{
  "num_hidden_layers": 9,
  "hidden_size": 192,
  "num_attention_heads": 2,
  "num_key_value_heads": 2,
  "head_dim": 96,
  "intermediate_size": 768,
  "vocab_size": 6318,
  "hidden_act": "gelu",
  "norm": "rmsnorm",
  "norm_place": "pre",
  "norm_eps": 1e-05,
  "positions": "learned",
  "qk_norm": false,
  "attn_scale": 0.102,
  "bias": "none",
  "tie_word_embeddings": true,
  "parallel_block": false,
  "init": "normal",
  "init_std_qkv": 0.0257,
  "init_std_o": 0.0257,
  "init_std_up": 0.0257,
  "init_std_down": 0.0257,
  "optimizer": "muon_variant",
  "learning_rate": 0.00167,
  "lr_mult_up": 0.961,
  "beta1": 0.95,
  "lr_head": 0.00483,
  "max_grad_norm": 1.0,
  "warmup_steps": 200,
  "schedule": "wsd",
  "decay_fraction": 0.346,
  "decay_shape": "square",
  "final_lr_fraction": 0.0,
  "batch_tokens": 16384,
  "max_seq_len": 384,
  "doc_mask": true,
  "z_loss": 1e-05,
  "train_tokens": 93720000,
  "max_steps": 5721,
  "dataset": "wikipedia_en"
}
MLP neurons of a small language model. Each row is named by its layer, matrix (up: input weights; down: output weights) and neuron, and shows model dimensions 0-191. Each number is 128 + 24 x the weight over its row's rms, rounded and kept within 0 to 255. Numbers have three digits each.
Before each neuron's rows, "fires on" lists the tokens most often at its 100 highest values on Wikipedia text that the model never trained on. A number after a token or word is its count.

fires on: "-" 37, " " 22, "the" 11, " a" 6, " former" 5, "n" 5
L4.up378:098172141115108089100124111126114116136144149108182141124129133120129141104153155176115116098200124135135112123117141140144140153118104142110130104103146135127135125094126140163144142140161161140147107139104138168131111199138137116166131133147170166169159143120147097129125129118128129126123133178128130133131179141134107132076127077078152163128143146128153128114154139118118142133128144135134095143115115150146142120114172165094131177091107176114154097149108106171153114190116128148166115093110120130112140130152064130147122120127153101108073147153111102113139100133123115163
L4.down378:148105142123132131164129142152154113139142144159095161123165126141108119131114068133134128151101126117160162115111111121134140161158154095160104157150147133145114112136110113114121109143144044149114148128108161089136111090155167088124121171090109109086150128120130119136121165119140151111146104069138121123168080121138140144127145164167135090091126122115135142138114102108113119135144091104134172166118152112143104103150080120164139087159164100130134167104107122100118127079164130120111149142150115115161098146116164153141130141095087176136122127097139136138110145123155163114

fires on: " and" 25, "n" 8, "es" 7, "." 7, "on" 7, "s" 7
L3.up692:110166140118112129112153112109129154167108132147079085124148131111149122131067124113144131139126122141152151137107156117125128122134152110102125097136134105130129136137080156138156158142094167096133137114133151169106146125128126145154098125112100113117126119098059152130162065128122085123156107155136131123147153126079141144148151142136161092102133141114116138162155117115125125133137170145136138112137141113186127116130098146097118109176136101145139154144115118129163121101143135129102111141122181148200161117122143113117115090108088141125153131129136199092137184120071148100
L3.down692:110134119138148128088132122153127118120168086164158112135089137126133154131123098101164080143118161115120151117125199137120153152086079134157132208119138111135140110103144102155090137094142150135110116125148167084153117148140134134122127138138181154097153128084176105134106136088159151119089105129126139160125122140139124102097106140169122134109158121130146094100137140134143117158169125166128133143130180111127146100134133128128119112118103146163097121119134145140108157088124090104090123159120090094105127161144108087132140133135142143165117107109122107115160112095156086159

fires on: " to" 14, "st" 12, " and" 12, "ly" 6, " also" 6, "ely" 5
L4.up62:130111097135124131129169110136119114127127123091141116102114120108091092152119176120141121127112109114119106143131070126124092102131130192119148139118108097154134130154122104172147127124119146166113137105133149121150127145151133139142164116144092101137123157135147104085182106114140111126148150158156071111072106128142111151123122134139117161116132153102170120130145144129137126110098112146085141078078161127122099161151142099147143112096147106098131117104170096131134165118142123098144133135125141095116074112139056090113137073154129165103114117111168133155101152131093088137
L4.down62:159100120127117139097105122144080165128113129133096093125129093101095101107107120151108138171138106139160159115130147097144097138163125123146124135126121172108120091130129151118129108156089129137120128151121105138129143130141102125137078151142147115135114154128151151151117115149133130139125170079138149160117175137135086145135111148078161111127088136124121113146074102134139109117100173128127097134161159159125098151118136152131119160135113121126192114126180131116155086181167149158158097152126109177143073109139154104154131136167127116130116092140147122140143083133072087136

fires on: " " 22, "h" 11, " sh" 8, " Sh" 8, " the" 8, " to" 4
L4.up486:134138122149126122140147144107155144123080132095099132146110142090113099146140114134130141149132136181120139115155109179165091134147148154124137119115124129113087133187138141170145143120132103111167124151124125074169129143151151104154160108139111168121170117135135108107156158110111106115119153160132144103114144152129159118137120099106104109111057181113142092092148118140132169166133108100175155104148154125177145100140135089103137165127147112129155147157128142154183106117124114144118112094140141132064148138114143156148094118130159138151108142113140108130161166165152102126
L4.down486:127155161128147158154070149138120088147145096155126118129146122135113172128103142111073116146124149143081171105123141124153154121157142164136139102151142151106121107090151139115127085134106106127119125153155128177106113081126164140157145177122122090131101144123125115128126121113117131149133126116135098136123155125140120158158121176165131143083116108140086106166127145155158119154133145106107124135137118125108124151128134136170145104098155126143126111098133129130075145180139114099156133157110114125193120122141134049128149141135128067101143156140125141138098082080125090108

fires on: "ge" 16, " a" 16, ":" 10, "nt" 10, "t" 5, " an" 4
L3.up318:120146134133132121109152156162112142116146149094148187084143171175166111142174123142112117138123169121141110137133154171160145125074128139108140137138147113148113148142094109140106134132151130120151142122137160101117168124126152144127118159101134092181074144070174119159132115118088096159118168150167155132145121141148106098121136112104118112124138131117086111180170127133115134121126108163111114138151130101094117135159097186131128148113140136135113114124117141154151158160086153137146119105143102123154085166129097143129127126106134187129095162133093153106112090100129117134
L3.down318:092150104148123178134120110145153088143144102169112131119143115112120122128124138112119089126132141141128123156123138101120131192134102162133151091130136149126127104129124132142061144100070092124114140152116116132106082130184121095107176137138124148125143150143171103082131123169108121099177122148127138108114133071102151127136122107152124151093131082133144155118112105137137113132202102101131131132103146148105137138139150106158092152129145131127124115108153089136088095189136151117136138088183135108109131112133116107099126117095108128154159092153117123092158156142157143134

fires on: " the" 46, "=" 23, " to" 7, " a" 6
L4.up216:156120175130126099132147107127147146152135166129151146088124103126132114142145130107117150112157143129161158145130148122153165152131091180099158122126142137101081106167140109142099100128121159142116115115103139150176144139107118135139103159102155098146170130196133057129114100133146115144116150131123146095126100133135147130092122095139117076125145113138202138124130135101154105104164123137146133167118142095153129070144173105152154152190114146124138098150149128157152127099120147120175115128100142120102129154145136131137119125133151101152116156150132137102083170147131155156
L4.down216:111124095095164115117116112145150116133111135112124123130143095135140113136137113126091166118111143119113123111135126134173128146130108105124113113121098109199165162153114155124128101123116129115123133177123110137148145103105101144098106140167110147170160156118127167165106126108107161082171091124129172163149138086140108109155118127122135131111179134126072111127102157100154153165109107116112129124097179109105113100127146132176148076156141137140152148099099155083109134131127089094139184116137153123153081143088131103140141141146120108072119145123122119119124128134099146075

fires on: " |" 34, " G" 12, " A" 11, " to" 6, "-" 6, " he" 5
L3.up354:139134153110078114116132125151093165115115158125148170124142188125152157140142108110173100120133159118111151120106133111125142126103100115101130175114151144173127136116108115101115085129113110129096067148135128140107132081142139101156144142153141094079087163137135161132135144183117102113141111111111118120122096145082139145123152118152103130134136104108155122160115124169115147132141126174116142157124100085131134147151146146136133106089131108141134179184150073151126188121134149149112092139134129066171126127154119146151136159123137142146127140160159120130090107124107138155
L3.down354:118105130153131147110082119131114146146118164120125147127094117135167139131136153125140118100100157128114101153178150143136168081110117133133151064128137087154099150090111079109163142167109089124112126129097143141135124143127141141139143130138153118085130147151135104134168132136103137151172188109112107100088133118160151142087113113168130147130098121136128148102125188128142137091097101125142123122155089100118148161163148107079148124144152127107138122142129127129135104115117163167130124112145125122096184102183104128160125114153157108119072169134129163155119157144136129167

fires on: "3" 14, "200" 12, "1" 12, "5" 9, "2" 9, "6" 7
L4.up135:108103106122113146081172101175117146152084160139124103126157114144142160106129149107111134110080065143202142143125154177146130146099148120118104130160111129144152142121102163080138141093157142137131132121114177166147133130166143168130116122123136135136200143124138140133148137130124149150151135160120134150151155132121128161123109181187093106156101126143106143130113128133129100119124144115149123134138122162091156115088141185142140147120111090108139091109125103137112126125101095146163107129109141115116163116133125132114106104111146124170138091124103122118115165116132090182
L4.down135:112110140153144124139114098091085170120085133164101109096142144124129146083124118120143115153108105119117152102144144144117116153107096106143163152161142136120157178155151129141074110154139141163167125126133168131096165146151150139157141131151094138135139153076149123136131150143116148155108132145162106146151097068161145134122112104176180120147114155102096107099099149122135186123133119145115135132140135112148085124103143156137150127150107119155101165140126117160114120129163115132099128121139185164097136100113111127132108155118099086159157128134125160155186166150146115132

fires on: "ly" 34, " of" 15, "oured" 4, "ally" 4, " also" 4
L3.up401:100094131092119140110157117063111134132118096112205105094149125133101124165091144110134138109141138132154124173079097131120138121127140078113103088093160138139111128129130182153120140099132142170154135158122125116155102119120167112137154108171117122086141125146164140131134140075127147116136160147114111136094097151112105118125129139114091160136087136128149114117136141097085137141108121135118103138131139125139070131119123152119115122122132093120167077182160124175106087145159121126085140120133151124130131106142140137147120156130131137111107114133149178113117120177110133188
L3.down401:130153162103103118147152130102148131152142144140082128144042115097114113119155108150109131141147140107139162128132147091124165152118113153150132152182084131116156177102118142122117103134106114125105104097108158145160117167129104104109102151103125099110113082108129149160107115151112112139140153132091129139111136123146105117158127128127135102100153134111122122198137114129151103120112153096120138164117072134121180108100130113140140169160136156130123123139119170124179139071141114101119083163062138141118134105120107134123116138136169133072130143106135134126139109114144169105

fires on: "if" 41, " of" 20, " those" 8
L3.up196:143159111156118143123134137145127139096117167070104159168123121147122115089118129121135114114131136116147141128113194115128113109110140139140115120150163101132136135146187118132113130123126136121114128097113116126161142117113130118096121090133113131092104122133154119117099175130086084125102116117123155117131065086095106103102148080159153110141135164089147147159146164110172134078077126172132138126110145153156115142132116126137122109101175123100162104116101147163125083100110127129109105076134161166134139088147081149142152092110129157103155155136144133188125108114126115120
L3.down196:146142146100132086140120161154098148128105112120121117108173139113115083120117162184140111163159136147129151108143133123115106141097131130143124107153157101155168098132114173125114103105107132125144156133122119138127104138151150152150139127104135137117136144100088105128137100094111093095148163120101099123109151123153148112122123147129124134131126131105183142175125093108132091186127106139100096142108077136170114180154168101120070119129109136110201089123123084098124093139142094106144113105142168106134108091119135122125098151181160141121152157134094145149126139143095123133

fires on: "un" 19, " Th" 14, " th" 7, "alk" 7, "act" 4
L4.up291:135098132119160153106136160119125112123135122134124130083135132155142168139155177142142147132150117129115135158111116143124160172131169168130116127134124159122124121103132127088135128106127134137126124119092145119150158095097159160115120092100163101140146124095148129128124131141151132138103163166197124108119136113153134106119118141132155167148151132111131122121113145108117157126145135067128139105132109099114185122152147172134133058123102128152144141149137140140126119127110141127148074137164154218108170104138148122138113106099079116200155107099151147104119179109107109107
L4.down291:138125108114118074126136129134126096141129144125134147142067162090145144143179142137135161129162125137132101097091128110153129169127121131183105147142133141159171108148146098116128164131106111170156159129148164126126091112120126131142143150092136136137127108103125160124097125146131101129117089159146168142123126110114143118163112081136156142112189079103107124109135162108180149124137093121106154112094126043127144082155119100110130127181128080134129162144121129087128144160141120126144085117150126126101128166103153161118137165126147124128144145138133125097129153143149160145

fires on: " " 29, "U" 7, "akh" 6, " (" 5, "K" 4
L3.up449:159181146128106089133143145107155123126122122098087113164136119088095143082133150113111135145131107122138133109150150141150164174126132084128172107146132111178127155164159142098148121126120050159125117126092118122103129137123129132130115085101136156127099107108058141152119131164106119136137153116160110138110132124139154107176161126081206099105082154175107126136103160103145109134145167145125098093130116119096170133108098122106147147127144128135169137112132156135107099132124142154143115139112132128174119101129104123115151099127139119142128120101133119117110114077132129100
L3.down449:107105133137150194125106091149136104100149165146164170121116152161148048111159103155123197095159183097132126126130157159104117102147124160133136153150156135093118116124106129150114137134130118167141097133167130109156133101121150165136146107099117126120169135097145119128167129124143131164131134142140156124103159137095132162161130163094126133135137119149123100156176116141123126168114118105147115111109146115116088151149135147101097099126135124096131182147120140064125119098125113123139121122096160140144125110181127123142138145154136133096161175152108119133109133111103156129

fires on: " re" 31, " dis" 19, " is" 4, "ice" 4
L4.up312:106149092139098142131185160152158135139152121118156128175081139094180122144144130123122167118149122080106117120123108106144151092135145103129081131112124109119091146115110121150135148169117147129120154067174188109149168148137115152086126120153126116135092122139179133121108110144116109163115130127136153196131129178104156117151126110130134101165128133113106158113121135140113157112132145154084126105106120142125118118138148140136126152061105113154096111113149130144085136112146083109158077144115114134125089087150102163143097147150150130104113145101124144134134145118118104134
L4.down312:087104095138146133134135154120122103132145117165120143153160140131166120157149174156124153147069120148141158138137176094110134119134108091129168148120146140154090137126114144141192115139138151149134104102075136087097194149142107130133113153152125122110171095139155135111154185160155112118105138116135159128133119096091102100128137133167128083128179109152130123098125109107133112134121093123113136128127139104170163117126126099118138174187098089136115150112119159126140157173103085145128123134136114115109123095100125135124111088137127125154147105127123130103067128101136119130

fires on: "ar" 20, "at" 13, " Air" 11, "t" 5, " Ut" 5
L3.up125:130122127112149134106109100129150112118128154156136166171147120118143150069123132123148132099130126115117139120183159204126163139140133133163142101151109128147125146162095105147145115096139103176144130137093098122076133129142124146150109127118099143166143112148152155102112115063110129115078093107114163140125121114146148093144130150140097093137097130100093085134134102132112169158109109156142138138092137155131158134133145123088112118117084150159110138140137111114098091129102168161090123183110168120135143152168121157129111132092126121151156092082157125120129160109116121124
L3.down125:108157113150096104115108157157142158115108120111122104103149106103118120099100108117082140132097124143122149108102100102175138107134112165110144124114153151108150109074179115125106112126128151105114099118198134126096121144116142139159124153100114149121093147108136124145122116152169168135114151109162140138155136136083150140155107167108101184097105137137187128166171111120134143127140145129174114136156144137157125140138159125136121171108118129109126091100126128149100112135141111097150100104144083138133097104109167137179160135128088173119143125123123141116097073149151130085

fires on: "-" 77, "the" 11, " The" 5
L4.up613:118077144113160109111168136127131114134143113114165148130168121112134125132158160151122110105145134130112144126158121086178144144127132169137166108067120127132126115191147164111091157124114155133124093124056143118134128096150151161154135142118161099151067138121134104121117124105110115102106148151152074144110162129133116120167147165092142126165147106180137114127113118127123108170095084138141150120129147148147160157115134087106126073116155151157151128129143130134173144164073133138137097159130132117127129121152107120133126122163117078096107142139135124126102094114118140142
L4.down613:122140110139154108134114101137179114102130121135126137120166125112080156162124059141159113154132116108152144118104133102130160178140126087122107113120142144142084132101100137102142108155118138108145179138152135152120160191152138153128112121192104123098159128122146117159106172110164136138139100128072112093144124120146111121121145106176130132072142167123125113111125139096126167104156157111131135149124187108120088089140147148136131172117153136097120167120139126129083126085155101140126143114135096160130085123099129134101135135102103160136145122133103162159104136128147131118

fires on: " \"" 56, " of" 15, " " 6, "==" 6, "20" 5, "19" 4
L3.up372:119146142100136137125167113142129127131141154131137116133124109158128072173161159177124164096155128125155109143128185180099119185128094129121158108128132101154103127114150137155118171059120113126128126135157091181167133114126137118106142078097127084088116108133144162119110133107129121114107111139104125123118084094134126139135149099100112114086119133136135131081114122119113127108080168127134128141094133113135131129118155162128187155154104123132149112070107134110101136104122127082088148130108187142142084129138134089132118130121123116118103146152114144135145098134157096126
L3.down372:132136129115163145124110138095116147129123147095138097123136177083144137143127123147123151120122086105104186141122143150081124137114160130097111129143143131132081122122073134128138159101146096150082125121115128140086135146145137175153115110155091130141094120119183114157105123151121106157151149106123157136149146149119123158101171149129152074132149117117156104137091129168103135123098148140147167105117121103119126129168106086199135108115153125122111137129118084141142119155114085120120151106120066072104081162089124128159142133133136126164131111125139150143118117137082158111

fires on: " to" 15, " –" 13, " and" 11, "\n" 10, "ography" 5, "°N" 5
L3.up515:116091139129107170114136123109096092126158132133144136130136074128097105138123091103177157154152113174113127165155194108129124181133138097139109166120130108157137136096155111106097112152109113122150140103196127197111096130120168123150144132133115126115145095128141121140091158087102112070119117152117110094134103140127132097144159130144126119086124100117116125130161154152103152123114145140124094115115136102077138170132131125096158111131102137116140131120100118136155101146138142123159150098092095103098126111113093166119115169151091105087129095126122120125107117112095114129
L3.down515:119146124139146092137095096137160134114140082133116126103141153127166154101072146095124125138146116121097105154110150130115141145114167132124102127121144122090136142155130153152131186100085111143110148137123127172129164134140147124137178160115116099088144114121148120123156151114144139125108104159149128102161151141132174098147159106103112178115137072132146124081142147110125129092133160117136167127155134119168120122156136093146118130148089098138131083101119143124104190138147134118146145130162146129112146087082106169130090161192110115122124169115104133164150127141135093162

fires on: " the" 24, "un" 12, " was" 10, ":" 9, "nt" 7, "ist" 6
L4.up201:156110139161141123089135127141110126111132134116178168155112131113157172123147082132115173139140103108104078108152134162102122126121117098122143090133099118151142148140063145156140089115110140118150097131119117113120129138154146106105127139127167129096146111122129132150152129050132093147152136184201099134095123099162128119120124122134100137112102132113098115143153083131114156104098134096122137143086145112114090092122113104085098131154097108121131161086093086137142149116133113159124148105162121136140114172088154099135126102077135135135105145112111119145124120123091148131
L4.down201:089132167106129141108148130139170135124149094139121101100148104113121115128093142146159189190128127127074152102061141119142089137112149114156138138117120133126143108154140103151080129136142104084077102101129103160158132131124152116142130129144131152136084132122134113155115119154088142128109123115094127110123155136108118156105113129093118124099151136125158138127132136112111120138101114149134119144117119171151146168162154114152110131118124197090102152157156138130134124160161128169170124121166099108127086087114063117108154106156096164139163143119112148117181133128136118128

fires on: " medal" 15, " place" 15, "ist" 11, "e" 6, "r" 5, " Position" 5
L4.up659:164103162123124089114122141145132142105148127087105168112146145124111183147113110096114182119162145150104119117095150154098131091169078117146147160160146135141128174130099153115153124156127111089158096153110109122142108152128123151143135151112140111155108142122137145137110125174130114164155119129128147103153094131119104131124108102116148128106119147150142080132183098104170127129107115142105097138160060143094109166147159147126123155111132106161104112132139081147134133107137118100143144142136110115120131134118120103104169077083085145152099131130141177149115159109097175131
L4.down659:104183137133113148117127111129112156137165188113167157110109162087136134120092117130138133139120078143136134141201157166144133119118128148125140139138149122118135125174129105130125159130121132114089139171114144150127095140181143118125136089131107144162107153132122137113119142096117123096135126130097147091107118158155096129116103091081137121106095158095149185153155150154108129134125117150105167112121159116135098122109141107136145128127091116155135155160147133155123158139122154135130109170086141107103156126072106161180082089173080149144126114156152136107133141149144110136

fires on: "1" 20, "0" 14, " " 13, "7" 12, "6" 9, "5" 9
L4.up638:099119149128122160095134095145082118144164141123114151101174140134141136112118141141135134163095110157135113160114173132155146125119144102110168142090113100164154125089141123139124124088150167149171135130096130138141131105157158060126100109123097136123135127141137139124163147080096098094131125147112151138162121125138095137129117141109117137132112126106125158139147095127135101159147163144144121125177069128162169131115119133130152108115095110150115088115138090143103117169156142111154111148091125172090128180111138132075125092092116103125133163139088098156117152162155106164
L4.down638:089124117138140106149165146097128182135138131166157107110174192133169142147151125142173124162092124131117144134084123141114128108123113100083173154134105157135145152139154070124098077148087137131159115097115176116099164105097137151133114152103145126162108156147109095169171136115107157087145157132096115138118107102085130084114073137139126116129113142140106128132123139136139134126167126111099127159145145098143128149132131169156123110177111155142127114114125120113097139106138119146147167108122112124144067128084131114083158134095112149151136126138134130109124123154110131130

fires on: " d" 58, " re" 13, " t" 5
L4.up262:134102128152123123101137119110135130128059134121152125099117150134120099120094146148145134088163154129105162132119103136141180077092176109152125161107096163127144114183115150120159138149133145150159119120135145125134117081159120106134107106094128141158110120099175114143146139089128126112151163114100127153119114189089123167092129131111122118119131128152194130103178095151094157129140107167142118157102119138143134106167144140111145145087153117155101124125137110147139156151115132107115137116124101126085132128160146134147123053098156114121115132147150144085128158144155114164
L4.down262:115080107127170149164129150090159076095157121120131109085118130112125136101122139165090125193137117183152130146162141097140107168123112116137122117141116122134129134140152137091139168158111111169120102104155108102122128152210185161128107141122118139133126127166124154133113135185131121142103110157151118143083145092130138142136112087131143112119152165141140113115157131144104160147178136119122125165117103120130144107125148092085140143149120140119131145113131115123136171140175122088126150118145162122103096119109126167097114088124079164137143133099120120150136151126131147091

fires on: " the" 34, " of" 24, " " 13, "-" 5, "0" 5
L3.up255:143119121147127160153150175136117122140096125164132146115167132134147106130154142180202116134121126163157110147181135159099119152114141114109153110137106139121113114150128141125148120150134097126137133141105120165135136173085092131092143117123152123143106137145144107094081124121120119130123127167139162122126123088078127155131161105167157091156130118180140102135122092089121153132117133151124138101113140131179100136131124104139148142160129136176136134107094154142118110095121153173148098083101111138118132100084125127163153098151104156105126093157082129194088157128129111123
L3.down255:146151134108162168144106137118171158098121136122126103089136135127126146118138148128122159099111133129147094144125119144145133153102105082133146090087143134146148136166080135152155123174100177136159128152147129129106093140080130163122085116138141051130115103203135147103077111123146124115142168113171134143141135102118139144136115117134131161135151129114125085125125153166142111196113157136075153137090121119163095141121107114096098136104115099129165111136086131112160138134089097113135124115138101128107151133093130106096132156145151126149135156123109102143110116092132102112

fires on: " have" 17, " of" 17, " has" 16, " had" 6, "0" 6, "^{" 5
L3.up664:106129091113116134085091118119143176081108111133106129176143104145151087103163128134129088143139136139125138099207152127112099163133112113074157151166102147143142147088145191136135144133128122160170169109129126175140126157147091134132135145103145125066150133105103158156112142143090140135119142141107121135127097118107140133177090136117111142118106118120106148131149126159156089102105110128139113117107151089123151116116125143119161123117128131111153075120120109146135154100088180120126082119134134122117121106138144094150145088117159134116125094137115150103129127173112123167
L3.down664:152115132114174126070107099094126173101115157097138133151158117102118111123146108181156108135134137111155131151146155126161126137126178121118104110157098100133149133133130134139149166114142115126159129165121110157150129114142131196137106061160115135113112151114132132133125118110088159116139104152125108141166124116128180180094135134088145109126131139161116134121174123101127094132161153172129137078113138148111110136151129132140150118121165116129103103091181108117106156175123107135186129137139140131169121128146144165129129166177150122144144154160141166158115114154102113132

fires on: "en" 13, "-" 13, "n" 9, "nt" 7, " and" 6, "on" 5
L4.up45:102102194141158102114121104145175083138159120094133133142159096147118124109122085120156159124117138107125114172097087112063151153124126107140129133129108143140125136148119149128159131162115154115163114128125105142074142133145158125107158139113124122106152075131153145144170146149128149132161151115102124134125124120089117154106143154136135085140131131116080169111140160132110141138140140170109111119179172158102107160105088133121137171150118082183118137071119132133128132125123183114176143145133159115137134136151144139113098101111131152132103160101125152125090112112098153112
L4.down45:159166060118146113144149136107185170133101119120145123109121124137108163128119153086060130122126131149114121111070141140139095163109101129136125141132107159107140129118159121161091156165119118112089081153122098075150180139136125109142176158104142146111159174135145106122091102106077149139124159139107112131115113097138163109122111094135129140137114105160129090135132181144163102136135129142119158159129108089107133110143124129126106143124122116094073131175141120169120133109102118120123130159122104166133141144146109117136116130077114144104114138116154119154167128113131106101

fires on: "st" 16, " out" 13, "ow" 10, "out" 8, "ing" 6, " up" 5
L4.up152:154102144095113163129151161157135166128159110143067126115148114131150148134118096105122145083125101132151132133106094133165129094153133146150132141132109133097113124109103134119149176154110137128078124124087128105093114159085180150142162108117113107158119109069165128162116198128117099122124178129108123117095133102146108106098129123133139166124121139094142096129099111121103114134134083147156132079112184114141148121127120084189115127146142137129153149139120133142131128158122125085090135120148114116114150130152162109126104126149109141077144108083104139092114109119123102157
L4.down152:105130089148113136125136093110160111118104114161150145146049122099128103141127142115129119129129152097134150134164105135104082102094116159107152088170137123126147159109124124087127114141144115091143144104147133122142119131130128134153109106148105142113108164111143175115147160157174155158169150137166135187151123148122119150145141108130080104123136125159139130114156143177139129127132152125200119138129163105142143138143170088127155094115153174113120136127147134108164153158143117120167135123106108159176162117099106132143178123159127138162159154134186142141145120154118153132

fires on: " of" 64, "h" 4, "ar" 4
L3.up440:121177072132101134115151091092150103117185132115119162178114126150136079120127165163201137061104122109104107127116122122158127173130148112133138125127110107142091114124119110128155128116117118101157123133117151173143127139122139087125119143121152133127115140110152181143123144148130133096118128139141137138107101124130129118112155134104129109144144090125100114124114089151147109142131105125138113167125167124121157122143108134090097124153136102143126125122084112157121091103118205147100067116136155116102109126137155133119136124073146099112085092138136163182147164134104117106
L3.down440:125216121131127113102146134124090139143095145114132146092086190110145100142121122149126136123128144096133158140139155158139110122144186144123130113139139142111128122105173105057133110110155088157122088137077160118131134157130080159099138105152155137126098119155104161142160114094120107162126125098107103136159143138167111161137134121126126160084125153154185119126109136105163138155140106104133155115132137149140109174136121129165118098114144127125141093145127136137096127116135128121112083133145107136114087101119150075135140115166182142108141150125119135168093115126124143115

fires on: " the" 64, " of" 18, "|" 9, " as" 4
L4.up235:175150138112103161125139093135132140163120156139130152177133105105120125157139144163145098124174130144182130097135147127107094104114103121131119101122085124150132132120143142134103107132154122134104077144123130091105112128154209112170159116147153152127150131101118141096128161087118099125124143110131149099112134130088111167108142127123191104162125129114209123147145138130109109121145106142167117111102183094169112155114126123144137127141157141119119112134102128120115140161109112139137112114145130134083169140139075147131115128116112116139105160134104174181106143081119144120
L4.down235:133121079133135094130117123135152135094109165159093123134113100100112095159124129179150115190121104094109102133095111116128105101144126148111108134154138134159124116087128088155081089117109115161134125127134136098106113113132154148130117148145129095139161130138155141112089146116103118154111149116151116115101116117118102169118118128107186145132136182096179100132120138153125134157121133134125108083118211125189092118150105146169129111188138129129130108145105107103101090112125086139153125099150138117143133144130161110106117144118093152122125097131083142152121123093110163140

fires on: " is" 30, "9" 12, " was" 7, "4" 6, "5" 6, " also" 5
L3.up142:115114155181123158124155119142090190113161123093165117137047133125145118118170126104161142165134125141163115136129138125121095099143164164095115131137138119127149109087077115150114112096116124156143134165179150120120133139123115147178139084142122124131128160122119170124158114111149092149125119118169125112200143124146094115137134111145113093125164122112108118072131115151147115138101121097128134108160121120123150125141109119088129130105127108173143126117112087140128132139184122148132110163114101140092112114145106198151124099127140123137101139140156108143097151140124094115
L3.down142:110080102157160122112136115110112126128129110144125108098150141116135109090136079150134142137150096170135112102157152120135137110149106127093163134130162133149154135060120083117109127101084189144125133167131142137138132126096169105133135146148140097138116113092178129115115126111136187129145093157089145154181128143136112157127097111108095141106144108124117116117121121138123136149125141092130090172135121148132122128105173146139132112116119150076142078112141128085109126192158087158150133154105137134113110159151155146086129125113086149141117161127092172145164154123117133129

fires on: " and" 72, "ot" 7
L3.up646:133107121097128087105139100135114131147141120107123140107181107119140117104147103149143071122147109139135093148091238152132144169131112085142124103180132138088128099136094125162133106114090128078109129094151140081127095125099147139127129148126140130111162109110126157123118153099154132129150129138121110103119119184122144144087131141173173151136124152160120106124146158142123134122138172139138111106139149120089129086140129119130166168125167166091145123126126134128177108108140114156125135165114137118131120103130093128132131146121134134124100144135156153100098185103124094116
L3.down646:135110164136156161098125117135113140151136174129180108147098150169115087192119126098121210113095157144136177092116091088123118103113164161101119119142127126144108127114150123113151156132169144123126135137113136169121152170118119080095133113147122100140116145160133127107172118135118117146109138115159153168141177120118110108138137128114113116117165110070180133104144104142118157115096105104099108131127120094126105177100111111125120114108105123142121150147119131128102131160123152085126104115122144145140116128098142120168112115120120103116123153116106157124125052156140146156

fires on: " |" 42, ";" 13, " G" 12, "F" 7
L3.up590:093123127140153155085090144122113145100112164112134134150156158108133124159163139097149146122118143099150113136115126135160144141093103103086166104114133173123106117150077144104138175110113073121126129125122153143123128084150090125143142140125146124076153134099163173160104163091119159086114137134124142146128136122123133132116195175121173122162129166154108130128100108085103109114166129107166078121129119140136091113116151099132121130095116143094125155142115089145125097088148156127127104125134131129089143139142131136184166111145148134114136091136089111105118125131125181122
L3.down590:132136131109118118121142128146142137108100172077077120174071167115150168142171133142139134117133159050139121157184158123144125112100132107090120083141120115162095100177112177131176135130130114103126132144069131164134102117131150142143123089128122122107153136118139164118113174103117121083155163124128143149117096121135112123153144113150120127123094119151132106114134158147093141152131112138165122146110104134110120158122115102134158107147140107156140120110152119091120139106116187145104098144186146129107123104141161144096087117164109123136131126141122160109128095149128145158

fires on: " of" 66, " following" 17
L3.up195:145150148162114126123127122118149131144121098138115154179106114130113132128137146107094144113146134161130121127126158140131123109116140147115176138116129106107145108120138105108141129097131101127119115151094119170112161102136104116092131151072130156126130063142048113178145154111107121147088168108136135134103129113131154084152140139115148095146125154140142123138075095136125091106132127122138134116107108120133144174113096098157140146131116097153107048102170167113122081075089154129096087127154132158131138152109140154091102072119134134119155134121120147117096116136131173118
L3.down195:133132112114149128101111183078086101133108136135135110144145168147134128148121127163135131133172137101125093115178173126131145168126129104138131136139174144134137165155109134118151102171132112108168129091120095112164155159133050126094123106173085102187101151114111122133132150112111105139161118138148134093165137110108129139118148105125100164134152119116114135120109120106154114141142145102123106116127191157136140144163076140120149140150111119086137124181113086111129102146148103171116112134133113121155115112185119085122109135086149139130130153130133134113101139124097102119

fires on: " the" 12, "y" 11, "at" 8, " \"" 8, "ad" 6, "he" 6
L3.up175:143147106119109106158165077145110188103158145118099135156145094162087127140147126130159111119105126165166131150124122129123155135101140150122131117151133170151100152151150145135179152153138128116139146112151175116107117154139106164082107140088175120131091112113128120150127155129075107117114128102116161151128152118124155144104181144084136144144140120147161110132099094117152153066120100120168128137161117109123172127156108083161167102105105101130120136162114113115140124101105155121117108139120130142139118126171133121141130108168140157103090143168100120122088140083141115154
L3.down175:113107161101127116121134150088088115142135123125107117143124112111153164108119134178141156126138097117107131115132132065104148155091138126123149119123146135137159115099167130132139115125074145130069143117103132128126105171120105128149149115146112143110160143074164157132123180112100136155112108097093112097141150095142167113162133097160143128118096116133102088126134146108133132135128111134102141149126178155169142148099112130129139139097142132114114138162147110165090105142126083131099081139116139119102149124127099184140158168120144156062131138139093094138162101160100131078